MLP neurons of a small language model. Each row is named by its layer, matrix (gate and up: input weights) and neuron, and shows model dimensions 448-639. Each number is 128 + 24 x the weight over its row's rms, rounded and kept within 0 to 255. Numbers have three digits each. A neuron's up and down rows have the sign that makes its largest values positive.
Before each neuron's rows, "fires on" lists the tokens most often at its 100 highest values on Wikipedia text that the model never trained on; "fires in" lists the words (lower case) most often at its 100 highest values on Wikipedia text that the model never trained on.

fires on: " first", " most", " second", "est", " best"
fires in: "first", "most", "second", "best", "highest", "largest"
L4.gate606:144149126111129164145127116120126094131145119142153180179126164106104106122080141141108148124122129136139103136159132138124105105127126167157141154100138149115172148079130141137155157125147102132101117160108117135184100121138119139128115148151116113109130098097133113122130168121113156121147163125168119133088177099124130151122177110098150111126176098091174102135138104123167093148130121118137111123151125176096124144120107151101152172147103133121121138119103102153121115099136133087136132155147166109108143139139109147148134164121134148152131133054099107121113129129145137130
L4.up606:116126097137138123137164157167118119045090123164086144133125111160127122168103132125115134138108118183124154160103133117078132130109144148184159068128103127114112088108138128175084152134101110070111106151121158131139126162137133121084113152113170111132145130121118145165139119128167150101107148102172083160120139154145140135106143137121142141156104107114143106106125143134130136137115099130114130135126118140082119134103139143156096157081156136133166160153127120127130101138143075104135131112139089148097150142111145152130169134119135148157116137088136137124133158152132105100

fires on: " of", " in", " on", "in", "iss", " In"
fires in: "of", "in", "on"
L5.gate246:117143156133133097145137101142131124086114173155124127142119152149119137167143143118108129201119112161160121103193159107131094158171127118134145188136128129120123081151111131147132078112117155147121168106126135137147152097121147171124141134129143130129111143134136142109171132101104117128118089130118112129125118143139147129113161128123155078091108144151158141075132134118143158141100081155065103155152129123134117171135112142129108103143099126099150137113086131112115119152087177145131132160138137110110138160131127152101109126136105142149136139106136098131098122137142085117
L5.up246:130106146127098124135110148141104099146133088158112149114114114102138140153086078103153159163124097119121167118126128140151165140096161108138118143100137144137120088146117109110121110165145140148131108089110116165144166171108119107136138128110132137113118162135126122100161118118132096147160114135147099098117126159096143107146115128114151147079105101129124129107103113142130152115097126090134101143122114122158149130111155103114153153122116138102133155068105093088111105143126159132138145132173124124152123122178112126098194146166102170133114143103137129141126123172118131142

fires on: " University", " his", " an", "z", " a", "v"
fires in: "university", "his", "an", "a"
L7.gate1109:141146156146125127172127160146148151162140161104095052128048111108174124148192112103118117139088135119143117129163114087150139121069133126127128154129161149090126131118151111127092128118107122119155121145109111150135141135127106116140172128131133103117139135152122142125160161140145159128127123122124148138163079172157071135160119146147110116165136129157102133155143085120151153089156163115134133199126097102119136138112169116093149192145132130119130084137109084096138113133136138157106120111155141117164132111105127103158117127130121132118155102096131176128101110151124101129
L7.up1109:187120071132111145126104147144147109132084130137145165109131092178129133131145139130114152129160187139122138138123114125115146113114104171137080112136127162131111165109117161134096082136144084190098119117128095142160111140139180179158123124130177153126115115131116088157159143126095139131109093128132142110089122112133135160133159129083160114132109149091112115127115140110173130112132119140135099119106132085155123138156155120153115172116133144122137137129154127160115114135088143148117064091154153119142088115104143117145102127113143161140084111128072133096127134158123088138

fires on: " As", "us", " While", "s", "As", "While"
fires in: "as", "while", "chesapeake"
L3.gate643:157180163107105129127123131157131123111162126108115134124123132140132115119120131151072143127131154129153116124118132138132138129136084123132130151118114134117093103072097076125138106068146151114134136138152117130122156104137103094154129147116121162083137139099163097110162141111111103155070115102123082107154125104148121168166099155073162113133155152168142149142140107145137118086092120160135108146138170140105168148117111157104138121152117103082141108116147127179168143087114124118145156124138104143123133105145147129146167070159104139159099132130128138119123072125135105124
L3.up643:170137112074117095092146132147143153097151133129117149096150160105165155183129155158099121175136129153156110109120151119131167127123125142174128121081124146107125121105100134141093127075137148090121139148129138110146158139108106099140123118134104144112137134143153149149124136097094127139132099164109098144093122166139117149120107129165161108150080087147115127114091089093118122086111139145125090101126133102134116132115100157109153097147144114090129138107136124126131150134149091180173136148120160106127153103098127153085099113166129128138152150160147123127142115136112128122

fires on: " some", " most", " than", " to", "like", " certain"
fires in: "some", "most", "than", "many", "to", "certain"
L5.gate953:115085086089117108146122113131143107141150088083131110125108109101109112168156157151139142141146146148117136107133120144098197114143113099142096126138141138160153094127096089112113136130130144122152115092114116137140110113111131135093128101149162121138087129085118160160130114132116118120073188104107160113152121126131112117104121120130108107117150117180143130133126148082136147139116152149107167100129162169138135116130149102113109117127154116137144151126163142168107126116158135154117120124149146152142087138102136145100136117109172147118148120163137131117114145146142109090
L5.up953:146165117144146144126116112132159146145170109105137128083151151103116100097197152110175138174140125148095132172095098141121148138106143130115147144091105101148140122128132116089113146102118104086111132083144104125137090138112116130100155121125130119098097126137134119133122137125118156125103159123105158117099058139103182075134159131101142108073139122126157106127148147124093184152129113148144157126137160158122124136147111141134085093138155113118167175111148118153113146083127130134124132126107108120115109087168080158182153087136140113160121107132144123081090128127091116150

fires on: " after", " until", " before", " instead"
fires in: "after", "until", "before", "instead", "following", "however"
L5.gate55:103145123159144108136126118138151106147119148155137095116105198158148137130111104119118167139115131144155141132128146121130107067137137134156112132103130117122150112125100098146141165145143134078140147125133114109149094145131170142122130165109100103100119110119100138114154129135137117107118114093144166132141147128088120152120131114146069155130123104131168122113147107163119108081149136177112147153104108142138120139132141123138085142110147142091126114184130135139139115090136118107092128135119128088124165124103121156118131148164181135063148107151135150105115148099151112142
L5.up55:094155152146108145135066168115134167140162151155178098106140127152146136120123107170121136116120132175128086099128197130123121111120144111172090077105090131126171075131105140109108148111125117140070129148125081158132129138080127103065145142113127079164151128072164135115089093136108109124106115096154127085085140131139099139184150132147112102121123106155155147124113110118116144162124105108143142138135114154126100101145124165174136069156104145149105148144128119180131136112128127115148103114158079125116152120109127133142147111142153118122165147112122133150153134131139120156

fires on: " to", " in", " from", " across", " into", " outside"
fires in: "to", "in", "from", "across", "outside", "into"
L5.gate645:149149161119129128122115144117111147080123072090125085149146116131107174151081081109147117115148124122126141129129121114098099147184129128113098144094104134146173141140140148108152112161149154121103133078120094138146130132146118114175141170079111072139131103122136112186131137130126085125149101103135127126093147117113124154123139145135111146127121127146162130143115120107138117118078140116099092080090183087099147188113126137108147148148093129159143125116169135122086138157121136130118122145141142157105146124117142164137138154172133114109096111074130125131139134133147121113
L5.up645:115125120102118108137120143128077127101143092131149115123156137098188123184070121112153116101116079085103153134144113111145115171168118143156137144120151149163156096139079128150171107124125121134168153193149129099126113134145127108131114117110121117092099170134155143141125136147151111143095102154100109146098107122118123124119112127149160146162096117144134150112119162093129106138144116157118063102092164091104118155145119149136079091189101107158097123134144176178086091091123151148107154135144162140081146071159135128164099140130128139095113149182127107134121113099160109122

fires on: " from", " From", "From"
fires in: "from"
L5.gate249:106149154090121111077148114117125092084156117108144149172126134131158110153132125167134191119121155135122112132110100163145180132137157073162125171129114132121122090128137117111109112099076126106109161141171143124170096138153115132122122118113087097154125156113112108111108092144119173135170151069113140153109097103078109158141134121126103146092123113163149111115142106125074088067135151130114126098124123095142080113155148113141137150105131142114083126122144101152119111106137121120148101146166122100146187128128122137131145106146117105102113152140125079135125127157120137114
L5.up249:093118106111129090131166103164130098102122136124149135149132126165156082102105115110127115164133125152139141169150155115147123112155126114101144150124105114136064146179128107134108152084132131116173127144116082152140137125156145157124112156110129141155141143111146095123102128142161133095109077145123128185161095147098122111121111140112159152117129100129123100148115112079132108155157121115140172141126147147080123152130100158171139124058123180136158114138122154123127118105093131111124144133102144137110129092170144147098095112116120130082148149141176126146114128124132139144

fires on: " as", " As"
fires in: "as"
L2.gate182:149131089132121126137130118133154106133146170143116113099119141164174078113117125172121108107135136093163092111132123110089097114125105120161099134106159136064115086116111125107110164114131173122104120093124126124104074174126150167147143141151134151127149145128098103110156144107152129145127116119126108123090115100109120165170127102147107180085115138173126120150161123125098122139129101152109071111124094117120079114101116123076142125181106141121145107141134128128150105112081138104123123104155079143111112120125134122107137167097115135098128123081092050154122128107132063101
L2.up182:145142077110140102105155112197143150120100109136124121114171107127129128112084128161157135122132142112123137083107106117103178094132145116135147109131173148148128144103126080102111142115095157126120111154119116134125116111106166102115126115139110131147098132124166134120118145146129119160148072193103132134125091148152095128163133081146121158131106138128153131126119156107120122057160159098167099132145118154162162124125119107130087150085125152092153152119143109130118176097164107145131122134151141103149153095112165109148127108129129077143108172128117125119110114151127102167

fires on: " after", " since", "til", " Since", " until", "After"
fires in: "after", "since", "until", "before", "upon", "till"
L5.gate6:098067140159167114121110113067116139114133146142168110165140157131123147126126119153156127147120207117122098116124160100142136096109164104115119125111119116156129128119108107145148127151126112137133141194105128104118119141139136170099143169116156107136110097117125157106139115140150117124140140106148135144120102150117142123083093092153139093150152145143211093112135127116132124080129159195112152095166111083148096122109115150141143164192117148125117112122168119133114123133115123098059150147136114106129139107120112082090113103140164077122137115155150129138136052132115074154
L5.up6:134097145110150129137171129107169141096121185139161118103152152094094137155110118117124160127117118154126159115114150105144172063105127123111164132075102111152107138118070118120128106159084133151167134125102160123112121156146108162107123145075172141121096123093103102136113083140137096155138084102118120142163103111117136122105125117168118113147132137142134110136136118134124126093101174147136165149105112101117154121132147118124118128115139148141165159154188109171162098132096157109129139126128127106111151116119177136138138134158164168109185143128145164125115079104140122126

fires on: " of", " with", "With", " from", " through"
fires in: "of", "with", "through", "using", "from"
L5.gate117:117136157143125150099154103125111096148130124129068154103125162100098120150120077105117129160098124095146154106138196119130143126131133154102127132162125167118074134096112121140158130115099147139119106111077165121125172114097164120165151099140092140099139082123170104165128161130104118109134127104116123125152166144098139159121109120174181110130086152125133132128134105151136107137157146140090179065116129126144142128132147130152130165098178119160128141083115126122123176142124080119148151138142105132138077114113154106108079169156139154136133141115076098141136126139151137137
L5.up117:143121149140132110147104133119137121095154134144127182141118150133067132092146123173180136133139152129136105113152114120149144135124150100115122130122141146091061133118116125105132115115113157184090130102125121114145128110104162114127171149135088118136140149147148133114127125106141110117145126109061145117123122133117145125058131134104177122130071128161141075142171123124105122134131088139146146129141172126140113145118122133158142144178142182129113089080145158096116114138191105127132105119129139115119118115114113124114072152093151139131156152088134110152162127126163118119

fires on: " in", " In", "In", "in"
fires in: "in", "of", "into"
L8.gate1269:080125187136127125136108094113125168141168110125132071143139155109136143155096110134119148127106130098107156116131205113127156163099124114104139147142123090120146122110109104116137109081123117165124088135130143147124111082170139166123153170148151127091135127142129088097160102112124162146143152135084159120076141089119170126143115140117148128165125144172149168084090117080120145184127156140118161092130115160135153132169131149142089140111081104133139149123095143116152133124143170177189159144182161117107107127110084121131138135098101143122137126109129093164114160125132100134
L8.up1269:120129141165125130131098157135094164106111127115127109143116139106111113208113108124187115109129153128118152141112147144121127116112151132124111140129175104127135146145089163143154106098095145138125076084152114158132132132143105100119110175135189103156133125174125128099178141098127136147154108166155159108160101142133121145104145127149155142115147137054148131123114119134146135103134133141106135147129089129111166136143130139106107115155141115133119091108099117134127158153130138109162150148156056129088053132119113168136132142130114132092142121155105096116136112122138115136

fires on: " be", " Be"
fires in: "be", "beaux", "beebo"
L2.gate51:094127100162109101134127126120125103119112164164095102150156154133091153123131082134157139147130105170175089135131150102083138109098178163150095114144121050144137121145168167127053108130154125120130111119138138153102122125163197089132109077135098090132138140149151084119132128130135163097090139138123116163162148102086157152134150135159150163149092123158153103102087098113114147112115109120131074104151123114141163125128143175135080168164150171098073103111128117095161145101176147104132081134148100136118113139116120132127114147169127124129122128117091113119112128147080161120
L2.up51:082153148132094110103113181112115114092100135153142123142169141135090166122098133132127147118094142137174087144165139109126136110148119152136130115128159102123096115154115124090059131179132102134101087134124140121120126121138149084088148129147136097124134147144136112144133115134146129114103126117091116181132125139084174146144153127155146154139104109105170110132106099137133159122159114130145124120131116111113148152136131167157115132181172130113101142122148126100147135103174120111170089147163096124102154141115151141119129132158139163088113107089142082126104124111130135112

fires on: " be", " get", " being", " got", " become"
fires in: "be", "get", "being", "got", "become"
L2.gate1182:119152129129082094144113119129091136117120154109102142119099097114148083108094139122117142124121134151143093121085119092133142114120113164122088133171120079142109089134131098115114109126134097107148171096112114166102138135190128121124116083150116081133151116122143145093139130113127127124104105143085104144131149117115143100140054134156158165121120141134175101157112099137147127086149130118101129097126163104064097112148125135135107121157108162092082136130114092128159138116158125125137078138145125107115124135151111136105152127128121134092179153149131130109124129112122153103
L2.up1182:157139129124104096143140142138085115144126142090068143113125134097108123110137146139126131158133134127196076118110125115113140168145131156107103160119133074124077121121133115137127153135172125119120128162120176147099151146170124144105119138118121115179109116137150099124131108141136124167129105093121138149143111084137136093145112131141112149111118119152166130127113112112145137103160131120142086120094107099072118122119140132189131130134149130105139105134121144144139134145172148156124082145158114114122100140089148114127134160119118121118138148103131131121134104153109155087

fires on: " In", " in", " For", " most", " some", " ex"
fires in: "in", "for", "most", "some"
L7.gate517:157138141118166142083130124144164136150129104119131144092159141109157103157146143135110118134146145106176075121136141131164115132109111125088105161134155098110157126125164110064111126144097110122160096051125148150113143144112111117112115131169137137130080092130149146148131129080126114138111153125130121143132094143118142091140160144114122139099121107120155119173137104108099117132126131176119111133142151136143122160150141147150119125126141107115171168124140120149168105095126122146147142153186157120123123094143156092106153087143173106102165114113126153090131169151122121111
L7.up517:117165157098118153148158122168137134104112129141116159116115146105104124168118149111096140160171119116099160167124126133115105131109143130072124122125142114130150103132148075113106139099186115143136109107133133165107117128141137098122125178131151133131106127120176086146124194110115123182115133144135114109156102148109161137126084112114110122131094107135084148130146114089121131132117178132134106111134142095147146103143136158120080115136108101122106149107115162136132133097127134136169130099176098145129103119121103113113160116140135127128188134136147110149154139103110129155

fires on: " their", " our", " Their"
fires in: "their", "our"
L4.gate838:148147133113095103132123114130097143107213143117121124117146136123118170137121124135079079150135154145102145108136118088155114094104137154135094156148144144165147127144120150139150121154152139156102134130117146141136102162105081111126117149123130119087121106120136163144133123132095101104083148105124135104138176103182190119132201145111111127110132130114100136127156110137109144114080113109161113069133125136156110151109121164127155127151122111058169131147126133140125133082108161094109088137156094128127096105124113162127120172120113117110131135079084160165145117162130095120
L4.up838:131127103141165191101149123118163114138145117130144130126148105125138175091141072125114102096129151146119119118153133137119126127117178144155134146108138115141173147127115113136119117131095143176106122133126141118130110121105168164132117147136122100100128111117104127156145189145103129105124126148089067088146137114144130134151088148077162138065162123111147166138168164128134118097156136123161146146151121120140135131146131107130170111140112123088117113151108118149130134113147127142155091153155109140159112146112116159142096105115166157085154143106112096175115134141106116069

fires on: " from", " (from", " From", "From", "til"
fires in: "from", "until"
L3.gate1052:143139106123118144125122081132134106094130150060146096144148122099167148168092102164159119130125138141131123135110111099151101132168158122109151116104136107162134135148106110142112160141149167133128144115167127105108124136156136088160133159143131098168120157123162104150171125119143128108136086103117125160113133102076130121138153137131140139108154152174125132137114122127100101079127130166177125086115135112114093147138087218135151112150181143106111111139138174127156162139138135135148149100114167135084135117138168163118118114131106172135155095111101090144128146130143125113
L3.up1052:164146144114133107110115117156192122144138097121140143156134164133109125136090107111148109148139136123126116169140133133140142120170122116144115131120139178155123109115123117103122155156091129089148115132090171135114116105123160145148141132148140092203116143104163123080135115128094135134150098131135115156110125138098123116144162130122159138058120095179159144146171119122154121100162112089092138117119132133111125136118135148157157098132165126141088131133138137152121156148135127152151142152137167135169104118123165127118069131103138121105163100145085151124138126110126114103

fires on: " to", " into", " found", " became"
fires in: "to", "into", "found", "became"
L5.gate451:190134098107100115095123150134104152115096126113156118143144136174111132120088115116138124115162146157128123115138118095123138122155129154135120111099153081119089082143118091092152080091130141143177155098157114127087097115163145108161107103152106083103080105143109134132126134117127112120172139130121132123138159130150119131115129139150165136125115104169131148143084106120129100065114109124134100131090116140124106139100100150123117124131131132147128117133091086140125129112122137104111106169131116138102114115073161153154144173137141126130146121127168147107093109135158125134
L5.up451:139159139159108110093193124104124106068095135118156150102112144136125129137110148119144103116136157134122126155139120135123106175184094191120117121136102127109101067161068124118113070167118166083121119119176148124114074127161129129117128150155087117146082085126150118088089080129128141088147114140107139135127170144141130154136160111156109138126093116108142149124104121113141136098128188146108108163127153117137121163100082152133113107116078161147129142133136118111090087149176122162149142118148105119165108122136145108160182154147117130139130170145116103098126109122120120132

fires on: " was", " became", " as", " also"
fires in: "was", "became", "as", "also"
L4.gate632:176127099148143153125150147114161150122140140151114135144149161123147136165125147136179127137118156128113103091092134104116135127137119134142108100155144122099148099121111098148123155077158183129144123110142090183098128125141119170098080071142109078163175132131158106076111150121138139132131123143126071131117115128159170134102115135149109123119111140128155123135192105131109151091132126124105101105155116148136122132105163152131101070132118117126106164142164143122141149092163082122095130168143104114115171108167138156079139147123125158122133145142073139147134170134093114117
L4.up632:143129119131117128134098115122143129096098128101090100086110145145096146058128124181152152183152127127142117096139130125105136163099132149139106126133143100113147080139086127099115138159107131170113135109076148171111125117132124131120118114144175085154139184128130105112148120128154122128160143100157137166155149145145113136116125123155114178105126153196157127170108169091143164099164116136103095119135107122158158133101110158179139133134140116120131139122147150142126120144139153108123185146139103135158099140093122102102140133109110124138106117105097140145143085140055094126

fires on: " from", " in", " for", " of", " and"
fires in: "from", "in", "of", "for", "on", "and"
L7.gate803:157117178120131139132111101131119158075101139145120132113103159127116145167101163157117138106087115112123105133098142100133135124119142119091098184112139123119138155112129134131162143151149147130154156149137093126162157127102165128129137139157139117139161131094123095130130145130131121181147113148121139126183129146147097122154123150172143138114167110148133104114080099143113110115150113114133145106111146126139090137112124149120126180176129129102155139143154117154147183119196127124146121107129140151105112088111132117148128148146171131125124110142166090173097115123117128109
L7.up803:105172170072103101184123096137152118109184099174125146148121135111142122140137124133143083112125143149141135113131103116151146093155124144104172171123125105136126134099094086106110163118163117156112160120109099148145151129149093091121097152108145114109150129137139090151131127119101106119080171139097128078138170136110145145079192151139138127106126139118135106119131100158152147170201083161151169157104148157133128072120152138157101124161145145121159125115175146111143102085121103139165070111120123149086117145139107151163119122178156151102114094085159101159090142107127182115

fires on: " the", " of", " for", " record"
fires in: "the", "for", "of", "record"
L7.gate1019:119139115155117173142141172136135096126139121114122166103137122094164120108135128117151123089151140147113144144142129096113138138106105146115118133094088125096139147120138196144104131132120090135115098123102154113155077143160137124118137086115147139140210154135132114090116115131167125148164143123180151132140129083108138174123146129138122132116163166122106145135134122138105121124174084080112146146055123103134136116141143129140075140140118094155154113124163137092134157117124125182082131134147130086136138136147123189147077142173141129151145103146165107136169178125139134112
L7.up1019:147149105180115114150120125140143122153123072145181158115137133106140121109129107168081133119136137140123136186140137095110147062166155114115094121110133134116134146096130137170111158109113127113145096129161158151150073085138135152145180145122127118141154136157077140128183142114118089091119150135148112115084116120146119154147175130137129121136108091118135107131156139149031107143143094149139103112121111134165143104095141129130128118148118090086131142112143123146117102133146174118112110118134158125115159112137114161118112152190138085101111114129161090150115141131148163108

fires on: " their", " \"The", " our", " Their", " \"the", " your"
fires in: "their", "the", "our", "s", "your"
L2.gate36:129140124084133133133152105125128155131145069148112122126138135152093121161117072126109112077146155121121098110171104112123147132126175104094116130140193111137165140105084181132146119158100147113114146170124121122116170095156119142170139160104171108117096169130101136092130155116097129149156121095090112121140114094107131170139130086117130119093165110141163139118139164129116160136135124135111141113108084132110126122158069120104135125167137122096168090129100114094143143126103156112115144139142158154140116107119103145128144121122105118139161106112092112152134152119076117141
L2.up36:135119168109136183146139120082111112118147092158106152122133129102115129119105106111110121109123156106141105124160098086125142134103162111094160119132120164095117132075117127141122149155120145136163099123143115144118130132119147128171125135141138111094121138126107085096099110113088174106150125116092140116155115076129147122178085115107130119114159118156149154109128133170097179111151134161096163132157087137144117100174133117086142156132140142070163133127144136104129158114146142130094093157095149149169116093141135160139142103135116128123148104157108105134121126133126123100

fires on: " including", " include", " included", " includes", " as", " named"
fires in: "including", "include", "included", "includes", "as", "named"
L2.gate135:160159096179126095136109138103145070136132110130139133142168086188147152105094121132149143099101111066201140098111132100109130124153140117139118158164118153118097146151145182112109101108120141132089154111154160113103168130112177118130133075138107099168107124130156127139137159125109107089139123094125140159180151115073096102123091152117087138073098127142107130138157131135112103133102094121115102129107132130112116127105125148133115107104153127145100071119138189133136122117199122154106101112123152114116126073171143101156155115156151157137139131143143147106110109166081161106
L2.up135:153136131178139172159110144147147105111160122126147138167185115161134163164155125176143121108129111147139122109125116103095133137128113110173093143145176189107147135092115175153118135144088127189119147110115167144100129129122124126130131079124145085156132183105172093142163095125096087092123131161145103153136142112117117123113076152121119143104076133145084145151164100131113138112123110142129148120118147112140122100128136114116099103110139118111102074127099131094097122129118120088118102086111128141108130077122126105124138117150132109156123110143126119128119119124108140129

fires on: " area", " home", " land", " Wisconsin", " village", " site"
fires in: "area", "home", "land", "wisconsin", "village", "site"
L4.gate894:083151176141125138111126128113056163125131133173107154131142108151120133136144145089179141122113113136098136135201062102155114115103159158138163139168133100134085122164146119130146143150114170115151165117131144129133124100113116152126160132122082145102141136098135092139125119112100127129117162140095138116149157109192178134137101123139116150151118137095113142097154141115160173090122090179155103127172143137132088068130125100152164087097144098072138107131139129131129139107113122137107112105169147144136119127114151134097127133104163131139118108113123105155122116084099096116
L4.up894:106153159125159138112125121151167080080110129133135127158118121143117161132146079149102135156104182146134116085168115127099148162114139103155113110102149154100082117111145098127130125117123130122157130182141179137143129160145099122151094106086078113096190124159099149104140123156120126062129099099100129099134123124154137139103130160147147128108140113110112113103125142122129126124154132079099122126159148121146136138086122134103132138071114130119143077169126140113097120169122082114090104165188161139096156132148113129161134116129127149131146144120111109161126136131145168124

fires on: " as", " including", " includes", " included"
fires in: "as", "including", "includes", "included"
L3.gate897:076153132140126103156129117142127116119104124148130162116163126172152101119097067117124198148131132111171156134135168126122136118148158118134148085157104133167087111146111112092126124126110130104108125119148156132088156147153197138076139111102087157114143125117153117099166134128112129098146108112133141109137117120139128094126104125135093125082128119166125142122142109112135104098144106148116128141151136103116126119115107103176181122133145151100116133074133162194161106144141118109133111103121120160106116153153098146137122121149134080113137132069139113157112145157095152137
L3.up897:155113138100123085089117096131129150130121129159141135116081121139160123081104154140118181160125138096185136085144166149116160131133147123132138144147136136096147145124165149136079138134111150085103125133119144111156139120130175125153128133134108141159121136114161095138157145117104128125118109124128121150122104135073114163146124116110130147060111140123100124166167130125103127116123096154119130119131129148116123116147121121136164145111130114115126133150107107195143146141143148146151137148118120143161100126114146136129158128101127055110158143083109094143120148132134143128

fires on: " Red", " Blue", " Silver", " green"
fires in: "red", "blue", "silver", "yellow", "green"
L2.gate119:119152136107123136123128119122194124137085113138112135134102114116161117090135122131139126146127143094108126132156166131144145116142093152116154141102081142157111123132154141085096177147136112074181130132132141141117102120153142115098130105104115126127134131102127139086157135123128128145115143108123108131124173121149139134083167116099162097104114137167085166137133159133140179112154121140113109127151103096117136118158133134113086120122110130132137151136136149082124109128134146134110147146144107167116161133136145116132139154139110178141135140160116116100143103117129152113
L2.up119:139134120108170117150103181104120144148105124157143149104134129119122109144142135101089115134155161116127133169144102114112096133138113147172120173102150137127129161134093088122114120099081066110131154125137109142119116147137144145118166104134154124152124109115173136122158130098119142160085155142158121150163144153152122117129101109162138118088146173104112132118124090096090200133115151149137100104125128107157163127128126086146091081082120137169145148095065145110128144118196124108101103107127127134136117092158149136099110141196151169128115132090112102139139151117135086136

fires on: " a", " the", " an"
fires in: "a", "the", "an"
L7.gate1255:086157121134114117141113138141127095127119105129107114099126165164160124140129140091138148130130098115126139163156124104136129085189125113116097125117157106149103106143151156123127155132120152116122064123111133127105091160127115115166150143128145160101155141152134091087138124142162141109174112101140120114154105121167112127116162098125122132133137154111119145111146112125116126123155121103095119141149069098107167099114117122152145138122132110130150127144147100117084140091144137139126109116087123103118094082076094151125102156150152109150150104121105145138128131173145126159
L7.up1255:149147173151105132160097167154134107119173113152162112110124121118116183122159102110094166122132107162143120140135128092116139152145101113115097135132181115157102088132129111118125108142093090165127130100066154134120090104117128115084149116163152149119078138157119110117161166135123137153128138112144094087137117118137163133096163131148141086099129153104121137138139183131148147150188164124135103157114127127108147089128163134179067136138077137128133100113168147130117132125126153128168128133152156102097151074149128158132085137124148125155138142112102157127094143168121117155

fires on: " their", " Mountain", " Their", " wild", " Mill"
fires in: "their", "mountain", "wildlife"
L2.gate1233:099145173115156134118151112096168116172171101108136138164101122143112138144148118104132139116110108167109172122130115110144114144106131101152133101111147162112173117064130107077154156135135146146077137157142126128094132123144154136160101101124099095109142123119148157109109137103131112097092175120102109158113107110123132128163106106120116122121135141100163109141163134117101156116133093092151139100090092151134147158144155136120161150135136139140090151126108139104161106138130148094112149137094137171112120108134089129134111156097110111138093110113114162162128116153095126121
L2.up1233:119162110115147158147145138068123112159132151113144078129121127139105100130170114091126133114072134167141154121120112101141106158132121100118130112109134127110146162105145110118108170120136138103118118129139138134076118136126131143137143179149097143109158119154121113098126163113139155095131126145107083158100155106118152149114094121166098107114170162158158139135131153081129137145127133125147124143095155149097148104117138093125115156114152091116118090137139156113117121128104070092091169148138124143172117162122128162155088139082111120118126151133159129125154132128128161104

fires on: " Red", " front", " green", " Blue", " Home"
fires in: "red", "green", "front", "blue", "home", "rank"
L3.gate435:170125110138126184106101153104170112152110141130121127147081113131117125112149144135141128094104103099134123154127114130107129094094130123193131143165140116163165150121071117103126096125088077083126164134106144137096136082110121140104111120131169144098109113140168147120134098135094086108136141118125128107110143098167120098089126152060129106107141153124113144150133153126122171119110155130100126157105120089102130118145118085115145135150113093129111137146113135113127112133208162105171139088162122123114105124069074128099101118127158096121156115148121106118183112143085130111
L3.up435:119100120136136087169098128110158119149152138111133133128128091116103111113137111111133128134139139109078110113142148149163115163095149179145152107133190106149131140145077101113114132104103109107126162116080151156112121093114134171132129104145158119120112097144163122125137107119127107132129109142162096135164161079115131098088145077136139126118125118094128131124143114142125184103146161155111157109148127118153169152150132076140150147150127121122122177100119180144127071116203134124164138197147138182155125086110086149161108146151123135096186102154155093123128064109115176150